config.toml
num_attention_heads = 2
head_dim = 64
vocab_size = 8192
attn_scale = 0.125
tie_word_embeddings = true
init_std_up = 0.0369
learning_rate = 0.00954
max_grad_norm = 1.0
schedule = "wsd"
doc_mask = true
train_tokens = 121600000
MLP neurons of a small language model. Each row is named by its layer, matrix (gate and up: input weights) and neuron, and shows model dimensions 80-143. Each number is 200 + 40 x the weight over its row's rms, rounded and kept within 0 to 999. A neuron's up and down rows have the sign that makes its largest values positive.
A block is one neuron, or neurons of one layer that tend to fire together. After each block is what it responds to, as a language model described it from the Wikipedia text at the highest values.

L2.gate17,237,125,179,228,236,248,221,162,216,189,142,227,196,181,231,166,132,206,269,136,230,217,191,215,283,161,187,208,144,207,260,140,224,296,186,179,232,216,125,222,230,208,182,206,225,248,177,230,205,148,167,325,211,244,224,207,235,176,163,231,252,264,273,254
L2.up17,179,229,137,271,246,224,228,205,138,191,208,199,232,194,160,176,144,178,195,177,176,202,156,149,238,170,195,282,213,179,191,227,229,190,227,169,189,225,199,230,199,261,243,252,233,234,210,154,162,157,190,219,201,188,296,194,173,227,189,116,202,327,176,221
L2.gate53,251,200,200,242,232,240,194,148,260,180,235,253,216,177,216,190,115,181,217,165,263,197,191,222,173,207,191,206,230,201,226,290,163,159,141,195,185,182,235,207,301,180,230,186,199,234,198,206,215,168,255,138,219,245,222,178,228,245,152,276,174,219,216,183
L2.up53,250,213,184,194,196,223,200,200,186,97,227,127,323,250,192,216,197,193,225,210,188,178,183,162,145,188,176,250,273,234,232,194,164,232,158,173,206,244,190,269,231,224,225,151,194,151,234,149,175,157,195,210,224,218,266,197,197,230,207,228,169,217,243,237
L2.gate61,65,208,227,214,237,295,219,195,239,141,237,176,175,171,123,196,258,196,220,205,213,178,232,191,162,195,175,198,194,149,174,223,207,241,238,178,237,226,230,285,291,176,283,213,165,248,210,239,214,187,203,214,176,181,162,250,212,194,279,175,146,188,263,227
L2.up61,213,222,205,202,250,233,185,176,156,178,139,124,178,244,206,123,212,150,261,218,211,195,226,238,303,211,185,231,214,275,196,178,258,151,233,164,164,220,147,170,182,240,187,212,205,217,207,181,148,239,153,211,227,144,173,254,137,222,181,208,180,138,220,171
L2.gate70,126,155,225,190,269,222,265,182,229,202,196,171,199,138,195,215,190,186,226,189,186,235,229,218,235,159,117,210,245,197,159,168,233,158,214,212,218,168,147,213,194,292,218,285,166,211,231,225,190,243,178,158,187,220,140,176,185,207,224,209,173,264,234,177
L2.up70,218,192,210,229,198,241,230,225,182,175,186,278,211,192,174,289,144,234,176,161,241,217,188,191,263,317,230,179,229,166,205,199,235,152,136,122,168,155,189,127,234,254,213,154,163,175,211,165,165,252,177,264,216,278,178,205,209,269,201,183,210,148,196,228
L2.gate150,194,159,210,212,193,208,190,186,193,200,225,218,166,241,132,109,204,184,161,195,176,191,202,203,213,153,229,158,197,220,164,190,201,215,203,159,225,284,190,281,216,146,180,256,180,233,170,187,204,213,240,190,268,167,173,182,212,272,172,210,192,254,131,170
L2.up150,246,185,204,275,272,197,246,119,221,161,270,225,148,169,207,272,164,154,207,145,130,141,296,228,197,204,163,144,207,251,241,189,169,214,206,195,218,210,157,260,200,224,183,242,237,195,173,209,181,150,197,162,188,261,172,176,250,172,213,181,255,257,258,158
L2.gate170,204,130,181,164,192,208,191,181,205,166,245,228,213,205,193,176,156,114,241,145,228,244,178,125,89,199,189,285,143,207,197,221,177,241,253,196,220,186,138,153,202,198,156,165,186,255,237,192,208,234,162,214,225,273,230,225,217,199,263,189,146,193,162,125
L2.up170,226,218,247,165,137,223,206,178,227,244,192,138,221,215,203,248,171,160,224,188,165,233,162,237,246,239,176,233,196,205,117,259,246,212,246,172,116,274,191,210,199,185,260,229,157,236,185,213,180,197,236,168,250,245,244,196,156,232,219,228,222,235,238,212
L2.gate185,181,304,207,180,228,188,201,193,134,152,277,187,160,184,209,142,250,186,276,144,174,217,255,204,200,186,164,173,154,175,205,194,215,206,151,259,178,252,177,214,236,245,262,247,205,228,232,233,176,244,113,205,221,151,183,239,124,218,207,134,270,247,193,183
L2.up185,194,281,183,181,225,179,217,79,116,174,211,274,111,198,174,252,276,147,239,171,198,209,271,154,217,201,136,224,249,193,278,298,162,159,161,236,212,208,170,233,299,224,186,278,138,209,147,191,205,188,214,184,184,167,216,264,212,162,145,189,204,142,248,198
L2.gate337,283,233,204,262,128,256,274,192,168,175,195,235,202,240,179,237,204,157,165,157,154,189,138,165,173,223,159,173,195,229,176,160,237,233,242,120,292,214,213,215,234,143,196,148,267,229,194,206,138,155,207,141,213,240,229,248,193,226,247,211,205,191,186,256
L2.up337,331,202,217,204,177,258,230,169,186,156,205,197,171,234,147,203,243,250,195,180,143,160,204,158,145,122,199,139,163,166,168,202,242,236,208,150,266,209,204,220,188,176,159,275,174,191,130,189,212,154,181,199,197,167,207,160,180,207,289,197,266,195,180,178
Responds to: Clause-boundary connectives. Fires mostly on the invisible BOM character between geographic coordinates, and on comma, but, and, there opening a new clause.

L2.gate2,215,187,175,278,277,184,181,189,199,244,248,103,198,128,225,146,243,244,278,208,179,183,211,212,175,203,167,209,208,161,195,267,246,191,193,256,232,276,246,183,205,230,181,206,169,214,86,314,195,204,222,225,179,213,169,179,206,190,212,255,191,171,184,157
L2.up2,259,183,255,225,229,181,233,202,248,235,103,131,168,221,203,189,145,237,220,228,291,164,270,166,192,175,261,172,232,169,217,247,274,169,189,222,132,234,157,175,247,253,282,194,156,218,142,267,189,242,228,205,264,184,128,173,238,237,232,177,260,152,197,155
L2.gate48,243,156,241,153,247,177,200,211,198,195,255,143,162,194,193,191,231,207,222,180,176,153,213,168,149,247,161,163,160,205,212,206,222,191,164,227,216,264,226,193,158,223,194,138,129,248,191,275,247,164,247,258,244,268,187,239,250,218,197,154,208,198,136,202
L2.up48,228,190,215,139,264,169,223,156,168,193,211,147,195,257,264,216,182,211,199,254,197,242,169,225,217,228,128,159,223,144,248,261,173,122,136,93,122,188,190,263,179,211,171,187,230,177,190,225,224,241,260,184,209,234,155,242,232,240,186,206,248,188,186,164
L2.gate93,196,183,155,199,220,216,201,167,215,256,242,220,147,250,191,178,205,239,243,227,191,198,191,141,196,227,249,202,122,226,176,202,197,157,170,172,321,248,208,216,111,220,201,165,261,141,169,239,147,200,194,256,211,230,235,205,230,151,245,110,255,185,206,128
L2.up93,174,144,233,251,201,192,200,184,191,217,247,151,226,260,240,168,233,159,182,174,222,235,159,204,202,194,252,219,146,167,214,175,187,239,170,219,203,180,266,172,195,104,187,253,289,197,159,213,167,245,204,301,183,247,184,202,217,211,231,178,243,221,177,198
L2.gate105,238,197,156,135,251,254,103,147,234,219,159,146,212,297,224,182,177,232,114,209,236,189,186,259,230,208,140,260,191,240,177,251,147,116,179,193,248,259,152,192,227,153,141,125,201,194,187,166,158,250,221,180,248,226,134,208,250,203,246,230,197,199,222,208
L2.up105,229,169,235,157,217,222,225,201,183,179,290,159,274,184,151,187,183,117,277,231,179,175,191,176,185,200,240,143,182,220,199,186,150,234,199,181,186,151,220,223,140,271,237,140,211,233,197,245,181,213,152,232,220,295,235,259,285,191,175,163,187,193,199,205
L2.gate134,286,176,182,259,262,187,204,173,153,182,197,171,191,121,190,111,131,165,239,181,185,207,286,256,196,160,168,222,128,139,184,216,243,244,223,159,140,267,243,170,223,182,215,151,251,162,174,222,178,189,191,231,267,185,136,252,178,197,219,141,209,192,168,175
L2.up134,272,214,189,207,239,237,203,190,176,200,242,149,183,196,237,226,240,241,267,195,175,256,181,211,172,257,181,213,194,178,210,249,212,197,234,103,218,238,183,243,158,224,213,203,131,261,212,253,180,241,277,203,222,220,211,195,176,217,207,158,181,197,230,153
L2.gate205,176,199,230,240,244,207,158,188,172,158,221,143,257,230,171,203,259,155,251,159,178,196,190,186,195,174,164,218,217,192,161,205,170,164,172,196,179,257,223,225,182,175,204,173,146,232,211,250,170,246,229,138,177,191,229,184,270,174,243,147,269,195,225,155
L2.up205,209,177,247,161,216,302,198,255,209,267,186,186,206,100,139,273,231,137,282,181,191,174,225,198,240,156,279,194,218,219,179,270,180,212,276,149,234,208,196,187,253,187,190,95,187,177,194,194,159,265,184,149,244,137,208,257,179,108,159,150,208,146,136,202
L2.gate309,214,229,233,203,194,220,179,172,150,217,297,196,192,225,200,200,231,145,231,233,191,211,176,107,170,156,174,193,212,230,201,255,163,187,183,207,225,188,278,213,169,194,215,155,221,243,180,200,135,137,145,191,168,224,121,297,212,157,267,212,201,212,120,234
L2.up309,189,140,238,181,287,141,117,156,210,271,184,212,234,175,204,131,135,164,222,263,231,203,255,275,271,158,179,132,253,204,247,232,139,177,113,192,187,155,211,176,180,186,203,143,220,172,213,196,265,107,252,257,221,204,190,188,188,234,213,213,181,172,222,161
L2.gate354,214,218,255,225,175,255,243,181,175,201,233,195,144,221,127,245,228,199,266,292,202,167,223,155,250,217,198,235,212,161,210,122,238,227,185,211,234,222,219,239,220,289,214,183,259,218,182,220,266,128,203,207,212,138,198,184,219,244,252,246,206,172,208,285
L2.up354,194,168,163,253,157,140,225,218,189,206,271,160,231,193,212,198,258,203,262,155,233,235,307,197,126,270,239,223,163,196,201,173,194,197,114,186,235,302,265,195,254,203,216,182,169,228,179,258,282,203,286,137,213,167,277,167,239,196,212,142,267,175,198,229
Responds to: Domain suffixes and abbreviations. Short fragments right after a period, mostly domain endings like .com, .de, .go.th and the m of a.m./p.m., plus stray mid-word pieces and opening quotes.

L2.gate31,142,215,253,187,137,256,158,162,172,221,224,210,182,225,248,162,146,194,178,134,197,217,192,168,97,171,185,256,184,201,141,263,182,151,144,138,210,208,224,311,225,249,180,185,257,253,175,203,195,248,229,188,304,232,150,166,152,220,160,204,224,210,219,164
L2.up31,262,219,181,191,226,161,168,129,199,175,214,222,330,216,239,219,174,185,190,185,139,209,200,149,236,216,216,177,128,234,230,218,206,219,145,164,298,203,213,254,171,195,239,168,186,270,252,191,237,176,195,220,263,222,226,201,249,197,223,128,213,178,151,184
L2.gate35,277,204,217,188,165,170,256,81,222,230,272,268,190,177,234,206,238,152,237,216,182,265,156,210,233,210,150,229,177,191,202,240,205,108,132,242,235,209,168,169,239,272,226,177,193,202,204,195,271,199,209,260,171,189,193,201,163,180,220,188,222,185,191,224
L2.up35,184,146,209,114,193,226,142,287,154,216,227,217,185,196,162,162,134,225,146,237,156,190,212,207,182,229,218,152,212,184,245,136,234,183,272,188,206,166,167,200,222,177,260,163,137,278,182,219,214,168,229,160,166,224,226,154,234,193,210,205,139,187,216,245
L2.gate82,285,183,252,178,183,166,213,252,216,185,142,184,197,195,170,193,224,207,205,214,200,199,184,206,202,168,241,189,125,197,203,151,212,213,182,216,136,212,292,245,174,165,230,211,171,209,226,162,175,211,269,278,135,237,253,205,226,213,225,195,192,233,168,213
L2.up82,204,235,250,196,260,198,152,212,152,203,210,215,268,142,212,135,231,217,204,167,253,208,116,172,235,183,225,139,253,233,192,183,204,258,114,245,190,192,218,214,128,152,149,156,247,149,179,176,181,211,207,296,213,157,232,238,223,142,184,216,225,154,211,184
L2.gate117,220,144,262,165,187,225,201,95,138,222,240,173,250,222,162,190,228,168,215,177,176,234,210,187,188,174,148,148,244,234,157,175,134,235,141,197,172,191,123,150,194,147,234,157,195,199,185,210,202,215,171,210,164,152,210,272,202,154,222,218,221,165,172,180
L2.up117,107,189,230,221,131,232,177,250,200,167,235,210,219,223,152,200,164,118,175,132,287,236,202,199,196,181,225,240,155,204,179,202,219,211,142,128,233,248,150,162,218,102,227,180,241,227,160,121,186,197,213,179,254,175,209,158,181,184,150,267,243,205,171,178
L2.gate277,168,136,206,233,101,261,212,218,144,218,311,149,152,258,255,182,239,226,253,213,213,159,122,186,237,215,209,236,239,197,148,243,219,216,95,157,208,201,205,157,210,184,230,161,189,235,246,158,177,144,197,199,208,222,209,177,196,194,198,214,244,125,164,205
L2.up277,202,259,232,213,212,155,220,215,191,145,208,182,175,164,211,172,230,226,133,262,238,200,156,273,237,157,193,265,180,208,158,271,179,164,213,265,238,184,179,175,183,144,263,163,145,184,199,208,265,201,145,200,113,265,243,288,144,247,182,218,222,263,197,196
L2.gate297,147,206,204,184,155,222,181,206,171,176,216,159,203,154,205,247,212,156,217,309,225,158,217,206,211,132,137,155,175,285,184,183,184,193,150,196,185,186,324,172,227,171,241,120,185,283,221,164,185,234,86,215,210,296,165,148,194,196,211,122,240,206,134,229
L2.up297,194,144,228,205,208,131,194,198,216,239,171,212,169,247,208,221,237,174,151,261,146,213,163,245,155,167,164,206,181,276,238,259,223,221,189,192,251,237,198,254,230,181,252,133,252,202,217,152,194,242,246,228,243,225,143,218,203,235,201,248,184,258,189,150
L2.gate340,123,203,304,154,202,258,244,163,215,168,191,143,231,252,192,241,193,167,211,225,187,196,147,229,184,156,205,219,202,205,160,166,266,194,177,249,237,251,162,225,263,206,187,233,154,218,170,172,253,201,217,221,187,219,181,125,215,194,213,241,205,189,193,152
L2.up340,216,235,271,195,182,138,196,187,139,189,206,125,242,146,180,195,230,183,192,232,251,215,206,280,180,197,178,206,190,274,218,201,207,175,235,160,199,229,159,137,178,176,259,178,172,163,225,209,224,229,185,182,217,175,133,197,189,209,252,136,260,162,177,212
L2.gate418,216,215,138,196,210,261,151,236,186,152,189,288,231,245,199,183,135,153,212,206,191,265,141,262,176,164,220,295,179,268,183,180,240,269,210,138,185,169,229,183,183,165,211,150,209,229,247,181,202,206,164,214,229,255,166,215,163,173,158,178,219,179,199,187
L2.up418,151,226,233,189,189,164,154,249,243,150,241,213,157,156,175,236,203,262,140,200,165,204,150,196,203,151,271,212,186,205,171,188,278,243,174,229,257,207,215,201,140,202,229,141,282,187,163,247,189,229,190,181,137,189,120,221,114,168,136,165,176,168,185,233
Responds to: Suffix on noun stems. Inflectional or derivational suffixes ending a multi-token word, mostly plural -s on nouns like interaction, dispute, question; also -ed, -ment, -mission.

L5.gate63,199,208,209,141,115,271,210,154,147,179,138,144,177,242,226,248,140,166,154,174,186,188,254,225,241,218,232,215,175,173,222,178,158,192,241,149,274,224,198,200,123,203,148,128,166,199,187,183,215,252,187,237,206,152,226,175,217,231,194,240,190,194,147,203
L5.up63,171,225,194,140,178,182,133,111,182,218,161,191,179,190,201,162,234,156,236,229,225,221,206,225,223,162,208,171,117,251,186,214,180,276,237,247,268,119,201,149,232,223,142,124,130,162,199,201,217,171,192,256,141,226,227,196,189,239,231,211,236,177,191,176
L5.gate77,195,171,240,195,144,233,152,188,190,254,176,222,188,186,185,256,220,162,227,195,219,146,248,227,198,166,179,113,231,235,159,176,153,250,202,194,112,209,146,226,232,131,223,241,139,138,219,148,272,268,225,184,210,197,225,174,157,247,174,163,229,198,208,229
L5.up77,234,147,193,153,149,262,231,269,204,200,158,192,193,198,233,231,155,154,145,173,185,188,231,227,232,237,163,227,216,199,195,158,236,253,173,114,191,239,123,158,206,227,219,156,177,183,230,264,224,262,195,224,217,199,178,231,198,173,163,241,240,214,244,168
L5.gate93,217,171,267,137,199,168,196,217,178,156,190,177,168,241,192,85,214,137,134,237,234,271,136,248,224,224,231,225,270,188,208,97,158,170,208,265,225,208,193,215,267,159,158,244,171,225,193,183,263,183,229,173,209,140,242,196,254,208,217,265,183,213,132,287
L5.up93,208,180,212,218,207,254,178,227,289,248,194,152,221,262,163,186,142,223,164,220,212,208,191,170,172,256,244,186,206,142,174,199,233,207,250,236,177,243,207,158,224,244,192,215,200,184,211,159,222,222,214,212,163,145,225,211,276,245,177,256,167,146,168,240
L5.gate285,174,227,230,156,236,191,194,192,157,222,115,168,211,190,120,147,224,207,223,258,210,217,198,206,125,215,195,195,215,168,171,172,221,232,141,159,258,185,262,196,203,260,241,218,157,168,220,177,281,263,229,175,128,206,160,211,165,162,203,257,259,132,189,158
L5.up285,206,234,255,172,148,205,101,158,203,182,241,196,183,227,187,167,179,241,280,213,125,163,198,244,199,179,146,178,235,193,195,202,205,155,228,181,159,254,246,162,234,203,277,152,179,212,216,112,164,266,158,204,159,150,154,157,163,165,226,210,144,178,205,242
L5.gate287,158,202,242,208,206,146,198,194,237,225,254,232,195,241,176,208,219,111,187,198,191,203,218,195,197,245,143,81,187,238,166,208,199,184,144,189,217,190,206,177,257,136,191,262,218,229,238,95,241,238,114,177,234,196,141,163,246,194,227,203,196,182,143,197
L5.up287,174,115,228,214,185,203,109,260,211,204,149,229,182,176,225,209,246,228,243,294,213,249,180,180,179,194,238,194,215,173,247,215,251,211,178,159,168,167,189,211,191,175,183,229,196,161,228,210,268,155,291,195,181,199,211,177,245,239,194,136,198,246,172,197
L5.gate295,207,94,299,244,233,189,118,164,205,193,262,230,268,243,178,183,119,224,196,203,201,227,200,204,190,180,180,255,189,172,155,154,179,248,137,179,132,166,171,203,300,220,265,227,205,202,162,265,176,236,183,177,203,191,229,223,177,154,213,148,183,132,181,128
L5.up295,182,184,283,170,258,193,185,234,140,294,158,118,184,153,265,206,179,190,230,179,141,206,238,246,248,200,225,283,191,211,122,194,229,160,186,169,197,223,187,233,201,201,194,264,201,162,237,163,193,208,192,179,187,213,148,196,200,241,230,150,270,231,172,124
L5.gate368,199,156,209,244,239,242,139,148,176,196,177,241,199,204,179,249,141,161,174,160,222,190,266,234,139,149,159,243,212,197,192,224,185,275,215,226,218,148,199,152,157,204,202,212,203,202,82,255,207,216,152,215,180,185,219,214,204,212,271,195,276,208,164,178
L5.up368,271,170,234,168,233,233,227,211,194,204,212,193,183,251,189,214,133,215,179,202,174,160,215,185,177,168,266,222,224,220,145,214,171,152,182,168,197,289,206,242,320,250,188,178,165,236,176,126,216,228,228,167,213,149,115,179,166,196,194,150,186,143,174,194
L5.gate377,190,133,294,149,188,256,148,200,237,196,204,243,223,196,124,246,231,243,180,166,229,251,201,186,237,172,179,224,244,225,193,198,275,171,244,169,221,185,172,316,250,234,230,261,195,182,206,103,226,171,221,164,221,148,209,247,204,234,236,268,195,195,173,243
L5.up377,229,168,167,171,214,181,164,145,167,271,236,163,222,233,319,225,201,197,220,248,178,222,238,194,204,121,178,247,193,127,245,158,147,184,196,270,246,214,176,113,160,201,180,212,151,184,185,220,280,261,215,148,203,189,243,227,179,194,196,230,248,143,97,180
Responds to: Plural noun endings. Plural noun endings, whether the -s piece or a whole plural word, often in section headings or before of, such as appearances, units, roots.

L4.gate5,211,216,202,311,208,217,249,192,174,188,165,208,216,134,168,191,182,237,266,139,167,146,195,163,150,164,129,163,243,177,236,131,211,190,248,211,227,189,217,237,149,249,182,223,235,123,282,230,176,159,185,179,231,288,176,226,164,169,233,164,176,227,209,207
L4.up5,180,118,240,241,228,164,220,174,130,166,167,186,253,234,191,185,173,226,174,186,184,257,174,130,164,266,223,163,179,208,193,130,230,219,306,180,232,199,199,211,228,202,106,222,282,192,213,282,176,172,282,196,158,217,224,159,153,162,154,152,168,209,205,166
Responds to: Geographic coordinate separators. Mainly the invisible marker right after the closing E/W of degree-minute-second coordinates, before the slash and decimal form, as in 44°39′30″S 168°11′55″E, plus ″ seconds marks; weakly, mid-word fragments like -sc-ale, Ger-sh-win, fir-st.

L5.gate4,269,216,149,193,172,210,241,176,123,166,213,191,148,204,296,148,233,181,220,209,199,203,181,260,185,172,214,143,218,227,165,167,219,215,104,256,138,207,158,133,117,159,219,206,173,279,190,233,184,218,152,284,137,195,161,189,168,126,175,195,205,174,205,216
L5.up4,192,199,189,228,171,214,193,182,197,251,211,211,235,158,194,226,231,134,191,198,175,241,240,233,146,148,166,205,158,183,203,220,193,183,171,248,191,172,221,135,243,150,245,90,163,211,136,154,230,146,150,151,247,205,204,178,238,145,263,233,272,132,226,130
L5.gate52,256,142,258,163,138,156,245,231,244,166,277,234,125,210,155,181,161,161,174,191,163,143,201,131,194,193,224,134,165,143,178,146,231,204,261,229,202,242,99,201,230,219,186,159,206,227,197,213,192,221,175,137,181,241,255,200,232,225,196,194,265,220,129,134
L5.up52,207,214,248,263,167,266,234,208,229,178,226,121,124,117,135,210,194,183,206,168,167,242,216,186,273,198,163,201,209,186,155,215,231,172,124,207,176,250,171,188,255,213,282,183,174,258,175,236,255,123,178,116,240,171,264,219,263,170,201,235,237,251,142,213
L5.gate166,194,187,198,242,142,209,222,278,233,227,256,223,133,240,251,203,177,169,160,204,208,180,196,264,192,182,161,177,172,123,256,177,145,244,202,172,241,215,187,164,223,77,212,176,181,274,243,195,235,152,155,244,186,189,195,158,238,185,219,187,156,194,150,165
L5.up166,239,197,176,222,209,193,231,188,208,191,216,242,236,252,235,237,154,164,224,202,176,278,194,119,192,200,166,248,172,193,218,165,262,156,155,237,242,247,191,155,184,76,185,244,273,205,242,191,245,201,199,234,191,237,230,197,229,190,238,169,218,169,277,213
L5.gate231,225,181,292,160,155,232,209,274,241,200,191,174,122,187,191,260,193,195,183,230,190,236,216,193,244,213,171,195,169,167,179,190,179,177,125,266,279,286,134,191,175,200,245,180,214,190,130,129,182,215,137,184,252,237,215,203,220,201,250,220,291,170,149,202
L5.up231,209,218,229,251,164,209,223,182,259,164,246,238,229,211,185,284,268,212,163,144,188,147,235,181,255,236,231,180,182,173,144,167,113,124,207,241,294,151,212,238,203,174,252,219,245,280,223,173,250,244,197,185,263,287,189,203,276,219,203,206,204,260,212,135
L5.gate344,186,205,236,180,208,151,189,260,219,217,252,175,222,212,224,130,181,197,208,206,221,210,255,182,113,205,253,181,184,255,100,185,201,163,197,206,123,166,289,185,244,256,172,219,231,147,242,224,215,211,176,130,194,173,188,200,238,158,166,213,242,153,154,195
L5.up344,240,81,251,145,244,252,160,201,282,202,282,215,183,178,162,229,118,192,188,181,256,162,176,206,219,210,171,170,201,169,213,196,225,206,182,234,159,177,148,313,207,266,196,185,176,146,175,236,186,162,130,185,198,199,175,239,216,208,195,102,187,177,218,196
L5.gate389,266,182,229,220,136,215,219,286,218,183,211,239,205,307,160,204,185,170,153,214,265,229,184,245,242,217,187,178,156,192,205,171,200,230,181,233,178,213,220,230,220,200,152,205,244,254,133,201,180,264,249,138,210,230,173,130,300,151,250,186,218,165,156,203
L5.up389,301,167,202,264,150,222,222,206,253,169,216,202,191,235,228,150,152,215,170,188,171,201,205,188,184,232,248,149,114,119,181,172,174,184,155,243,230,203,240,236,238,165,204,197,260,199,152,196,227,231,146,210,177,160,182,176,247,216,262,210,160,207,139,217
L5.gate392,249,207,223,246,246,122,173,109,210,175,180,196,205,242,135,207,208,199,220,229,169,217,252,217,183,194,177,229,229,276,159,198,196,87,146,269,227,243,198,234,196,211,183,189,187,189,213,230,128,181,237,150,201,248,209,207,252,210,155,237,266,177,164,126
L5.up392,270,233,230,177,224,165,258,196,214,140,110,232,173,228,133,164,228,242,155,209,159,244,210,219,240,259,228,180,99,233,166,227,214,194,212,205,229,181,211,195,174,218,153,220,227,206,149,192,243,175,237,187,171,232,241,127,265,216,212,151,263,185,192,172
L5.gate404,253,177,180,204,161,281,178,204,214,114,257,190,138,204,221,180,121,172,165,181,216,216,223,172,261,187,217,146,154,149,118,151,212,165,221,249,189,266,190,178,211,166,176,227,273,224,224,223,264,242,152,109,242,236,142,181,182,176,206,219,242,172,191,231
L5.up404,214,256,256,226,242,189,188,252,178,120,190,190,197,159,194,200,207,176,200,237,147,221,128,136,216,209,268,226,130,216,105,155,163,132,226,265,186,246,158,141,229,137,271,192,239,219,217,229,168,106,109,186,150,208,230,211,231,160,221,129,141,236,210,293
Responds to: Segment-ending boundaries. Tokens that close a sentence, clause or field in encyclopedic text: periods, paragraph breaks before headings, closing parentheses or quotes, and invisible separators after coordinates.

L4.gate443,237,199,180,206,266,275,203,202,232,162,128,150,230,262,187,147,134,189,174,166,182,188,180,159,181,177,232,227,195,218,182,192,238,179,158,148,282,284,241,234,183,222,247,207,230,222,248,176,212,198,220,223,198,212,254,155,243,210,192,181,192,202,220,188
L4.up443,221,228,218,256,198,169,239,158,183,216,179,152,225,215,159,208,218,253,192,181,133,211,128,245,201,207,182,186,154,190,213,188,139,213,178,201,231,148,265,195,246,231,204,263,185,251,186,223,182,230,164,179,207,260,208,180,181,176,262,159,254,156,221,156
Responds to: Data fields and word fragments. Short tokens in infobox, table and coordinate data, such as km after a number, GF column headers, and invisible characters after coordinates; also odd mid-word fragments like su-d-denly and Sc-ru-tiny.

L4.gate107,173,194,245,171,157,157,135,158,185,194,163,230,240,205,192,176,213,210,174,259,245,284,158,229,235,213,166,229,222,229,186,181,208,207,187,186,189,241,139,228,245,138,185,138,181,221,172,172,250,148,247,195,286,123,259,189,216,160,178,206,243,177,208,145
L4.up107,152,192,201,203,303,309,112,207,209,271,144,228,128,209,278,183,137,235,199,227,122,214,168,187,194,163,184,233,286,158,215,222,234,208,165,269,192,143,199,237,150,224,196,205,155,183,256,159,226,299,278,240,172,194,167,214,231,167,201,177,197,139,123,200
Responds to: Word-final suffix completions. Final pieces that complete a noun, mostly plural -s/-es/-ies, as in stroke-s, watch-es, criter-ia, and the closing = of wiki headings like ==Life==.